python train.py --n_head=2 --head_dim=128 --positions="rope" --rope_base=70200.0 --optimizer="adamw" --lr_head=0.00456
MLP neurons of a small language model. Each row is named by its layer, matrix (gate and up: input weights) and neuron, and shows model dimensions 288-351. Each number is 128 + 32 x the weight over its row's rms, rounded and kept within 0 to 255. A neuron's up and down rows have the sign that makes its largest values positive.
A block is one neuron, or neurons of one layer that tend to fire together. After each block is what it responds to, as a language model described it from the Wikipedia text at the highest values.

L16.gate146 [ 96 120 127 119 130 138 119 112  73  81  75 113 102 166 115 132 140  71 100 158  30 172 169 106 151 129 187 144 159  76  97 126  90 115 187 145 174 128 139 173 140 174  99 129 136  90  91  82 121 144 155 113  72 146 136 187 117 117 127 130 111  81 113 133]
L16.up146 [125 181 107 128  82 115 108 149  59 104 119 116 130 138  86 131 182 135 131  73 144  94 153  72 133 112  90 195 109 111 170 149  83 121 159 142 166 182  97 155  95 120 107 140  95 106 108 135 122 172 134 153 136 134  77 139 170 130 134 134 109 131 130 163]
L16.gate353 [136 130 128 125  83  83  59 120 169 145  92 140 178 194 151 128 180 171 136 111 100 123 123 140 125  93 123 125  94 148 101 109 147 123 170 124 172 200 151 146 112 194 107 133 117 139  69 127 131 138 142  62 145 152 120 214 180 143 117 135 116  90  60  80]
L16.up353 [133  84  94 145 101 142  95 138 128 181 166  87 215 192 123 119  94  92  90 155 169 131 149  92 124 139 146 154  58 138 137 150 108 106 113 156 183 175  80  71 122 141  89 126 139  82 142  91 184 115 123 139 133 138 109  51 137 164 152 123 112 118 153  66]
L16.gate817 [ 94 146 102 114 114 104 140  97 100 115 101 115  77 143 169  78 119  99 132 123 119 111 189 137 113 132 129 172 138 104  94  83 112  92 161 163 184 153 128 140  85 129  69 172 138 131 126 100 147 127 123 116  91 118 100  91 141 154 171 147 103 152  99 115]
L16.up817 [108 150 124 113  80 123 108  91 103  70  69  97 133 160 104 142 141 105 168 103 147 197 158 112 139  71 165 172 132 170 138 105 134 165 117 120 134 124  75 165 152 123 159 135 156 149 174 139  97  83 140 178 100 132 160  49 104  70 146 107 183 158  87 187]
L16.gate865 [ 90 127 112 108 132 130 113 109  63 117  75 104 171 104  95 148 132  95 165 120  55 197 150  54 112 159 101 161  99 105 118 141 104 134 131 143 131 129  93 155 122 120  98 126  92 110  97 111 114 160 126 164 117 145 103 171 135 136 132 166 130 177 122  87]
L16.up865 [117  94 169 109 146  79 169 164 120 176  76 130 113 118 194 135  89 101 121 105 104 158 185 143 112 132 106 131 172 177 124 126 143 102 147 110 159  91 118 136 109 125 128 177  86  82 122 151 113 216 142 114  82 161  94 104 167  58 168 170 152 167  97 100]
Concrete noun heads. Fires on the head noun or final word-piece completing a noun phrase, often after "the", "a" or an adjective, as in cliffs, foundation, wall, porch, way.

L12.gate58 [186 154  88 109 113 112 114 122 154 183 118  87 128 189  65 134 129 116  94 158  95 115 172 113  92 150 156 173  53  96 121 134 180 122 146 113 108 116  92  90  93 143 124 146 104 144  81 124  84  92 151 104  79  82  90 148  76 178  92 142 108 114 121 162]
L12.up58 [ 72  73  39 155 128 107 140  75 139 135 143 145  85 100 106 103 100  35 105 145  97 132 197 113 128 127 148 116 136 106 128 123 105 154 129 111 190 137 117  58 119 110 101 134 103 139 140 133 144 119 102  73 157  90 182  85 192 179 107 141  60 127  93  93]
L12.gate568 [129  99 128  91 107 108 140 122 144 140 173 173 113 149 146 101 173 109 148 143 167 192 123 121 165 122 112  27 131  91 129 113 129  94 137 186 161 189 130 128 108 175  59 172  91 111 126 126 101 135 171 131 127 139 115 129  81 121 129  90 101 147  99 132]
L12.up568 [114 137 132 176 128 131 108  75 202 145 107  75 151 120 168 102 113 172  99 137 108 188  73  79 137 115 128 131 119  80 132  63  96  71 142 129 119 158  86  93 135 120 159 107 147  69 129 122  72 115 192 155  98 117 147 137 163 198 105 131  92 131 127 211]
L12.gate992 [176  74 138 118  93 107  84 128 151 127 118 157 127 160 110 146 178  94  94 130  86 199 147 138 169 135  61 167  56 113 120 173 125 176 147  88 186 167 124  85  85 126 129  98 102 129 130 134 104  80  72 128 103 126  86  81  78 173 179 152 106 144 178 183]
L12.up992 [ 99 165 135 126 140 137 129 155 139 149 118 105 148 131  57 166 151 144  89 109 132 169 129  83 124 128 159 109 168 196 158 114 137 125 175 105 115 124 134 136  91 116  83 207 160  85 125 174  94 123 194 124 102 163 164  90  99 141 169 154 160 113 125 133]
L12.gate1009 [127 134  25 113 158  99 141 130 124 125 144 118 142 148 136 144 141 122  65 150 139  73 143  84 144 126 209  92 130  93 133  83 122 150 140 153 136 135 103 136 118 119  68 187 121  46 101 176 150 149 116 129 121 109 137 124 112 137 160 116 102 110 143 120]
L12.up1009 [147  77  73  95 119 133 128 109 132  96  85 152 166 127 105  96  95 146 115 134 146  67 114  97 117 144 155 141 132 124 140  93 134 155 120 112 101 115 167 138 109 114  79 145 141 165 126 115 138 136 128 170 146 152 115 115 109 111 159 120 179  99 177  79]
Noun-completing word pieces. Final pieces or whole words completing a noun, often abstract and followed by "of", like recruit-ment, cour-age, absence, length.

L16.gate337 [ 76 156 155  72 164 111 128 169 103  79  81 159  88 119 117 120 151 123 100  77 142 127 170 147 141 117 146  98  97 105  88 124  64 141 144 116 160 123  95 142 118 159 164  91 119 167 153 113  83 146 136 125  72  89 102 124  98 108 160 152  86 107  95 150]
L16.up337 [127 191 156  31 200 206 153 159 164 101 140  88 119  95  79 204 164 196 208  95  91 154  93 130 117 110 170 100 148 119  85 151 115 120 124 120 127 136 126 164 171 113 149 134 122 139  75  86 124 126 145 164 129 139 114 181 130 125 161 160 142 140 148 142]
L16.gate711 [101 123 139  96 116 116 125 157 195 116 176 142 146 128 116 109  82 148 126 137 108 125 119 101 136 100 133 190  31 136 132 155 129 163 146 121 167 132 103 139 149 123 135 112 146 164 148 120 137  87  92 161  62 103 137 127 136 125 128 154 154 125 125 107]
L16.up711 [138  68 148 133 104 156 141  90 133 106 127 144 115  99  99 111 148 108  90 144 189 147 155 121 184 125 111  90 145 137  94 150  92  98 121 122 187 187 158  76 116 133 110 141 156 125  51 119  96 107 131 120 115 105 193 109 110 138 111  91  96  68  97 107]
L16.gate941 [ 75 118 145 133 107 104 102 104 135 131 108 150 121 143 169 140 111 122 135  71  77 197 137  85 100 176  55 158  74  78 110 114  86 139 142  97 139 124 110 119  80 127 182 133 139 155 118  87  88  82  77 127 111  54  71 190 133 149 166 165  96 148 140 130]
L16.up941 [115 142 173 125 110 121 167 101 155 172 211 139 133 109 125 156 159 140  93 114  95 136 122 138 148 141 119 182 124 132 120 117 117  94 130  89 151 147 127 119 146 140 155 125 143 121 100 101 141  51 100 119  98 135 171 146 176 167 137 156 101 147  86  50]
L16.gate978 [154  91 157 156 126 133  96 123 114 124 193 109 123 112 109  94 109  31  94 139 180 213 102  98  99 146 136  74 109 178 155 187 105 136 104 155 143 127  60 170 103 108 129 122  69 119 134 101 137  86 147 168 155 113 110 128 170 122 138 139  86 113 129 123]
L16.up978 [ 97 120 159 132 106 146  90  96 125 163  98 146 117 131 161 121 156 112 132 118  89  66 153 143 125 126 149 100 144 111 116 180 144 152 148 119 134 128  54 123 165  78  77 164 126 142  75 145 123 189 115 132 176  96  93 120 156  95  81  76 141 139 172 142]
Pre-object function words. Prepositions and similar function words (of, in, on, to, at) right before a noun phrase or number, e.g. 25.4% of the vote.

L12.gate143 [151 103 104 113  76  99  98 148 154 150 101 159 188 127 151 178 149 108 137  93  78  65 154 110 123  99 108 118  84 155 189  81 103 113 148 152 133 111 124  89 103 141  81 219 105 111 127 159 140  69 123 118  64  91 138 141 124 147 100 149 119  80 142 120]
L12.up143 [130 114 137 160  77 110 157 123 143 146 144 144 174  90 157 161 110  80 194 159 131  93 144 140 194 113 119 113 112 125 171 123 111 118 109 173 147 127 183 113 148  98 113 171 173 132 119 157 138 132 117 116  87 149 155  45 126 154 133 172 126  73 161  68]
L12.gate337 [139 143 111 167 116 161  55 137  57 126 152  98 115 107 165 179 105 129 145 161 136 134 155 177 163  94  94 122 180 166 144 150 109 114 177  93 140 111 121 213 108 151 145 119  81 137  48  54 124 156 102 135  97  84 151 140 158 147  91 131  92 102 123 122]
L12.up337 [ 96 118 132 114 133 185  97 156 126 133  70 143 137  84 135 134  79 144 159 138 106 131 135 155 189 168  95  45 184 168 202 103  98 156 106  96 113 134 116 125 197 119 106 103 132  59 112 167  86  92 146 133 168 100 106  49 102 105 124  71 150 117 173 143]
L12.gate742 [153 148 107 148 147 120 134 193 129  96 170  92 167 136 106 145 137 126 195 108 134  97 179 142  54 123 146 112 113 153 125 153 136 121 159  29 155 145 134 141 125 162 162 140  71 112  77 124 118 144  66  86  99 123 179 133 139 109  75 159  91 105 125 126]
L12.up742 [126  99 136 122 131 131 168 129 157  47 187 111 153 160  94 103 158 119 111 128  98 137  97 163 115  88 108 157  90 132 112 130  87 131 103 101 111 125 122 119 113 145 129  99 113 161 140 176 144 108  86 163 131 115 175 206 132 156 126 140 135 123 191 168]
L12.gate847 [121  74 122 156 137 137 116 145 125  87 136 112 139 142 118 153 115 107 146 135  86 113 140 163  72 110  98  82  90 129 157 117 101 167 155  76 154  87 136 180 140 152 114 177  71 155 146 117  91 149  90 148 114 109 155 128 166 143 151 136 112 111 115 108]
L12.up847 [122  90 117  93 168 154 145 107 183 193  78 155  99 173 195 122  63 157 147 165 140 166 150 143 137 112 119 144 110 127  96  64 118  88 145 134 216 103 105 108 132 179 100 147  98 182 137  59 119 125 154 158  67 129 171 126 116 171 137 142 138  94 150  92]
Prepositions in organization names. Prepositions right after a noun, especially "for" or "of" inside institution names (Institute for, School of, Center for), plus ordinary uses (emphasis on, fit for).

L7.gate65 [121  93 184 120 125 145 124 143 126 132 135 149 120 163 109 170 149 153 154  94  84 180 140 104  70 147  78 123 100 108  79 135  89 132 110 114 109 144 159 132 111 117 121 153 146 134 172 115 110 145  71 137 107 113 184 185 121 145 130 109 118  96  65  84]
L7.up65 [ 43 152 172 153 112 150 143 126 146 194 140 139  75 176 155  87 135 101 169 140 162 176 109 124 132 112 151 121 117 153 163 182 106 108 139 102 126 150 168 172 124 124 157  81 183 143 112 142 169 136 125 155 165 161  94 160 170 123 141 106  84 128  80  79]
Topic prepositions after nouns. Mostly "about" introducing a topic after words of concern, doubt or talk (concern about, warn about, rumors about), plus weaker of/for/in/regarding after nouns.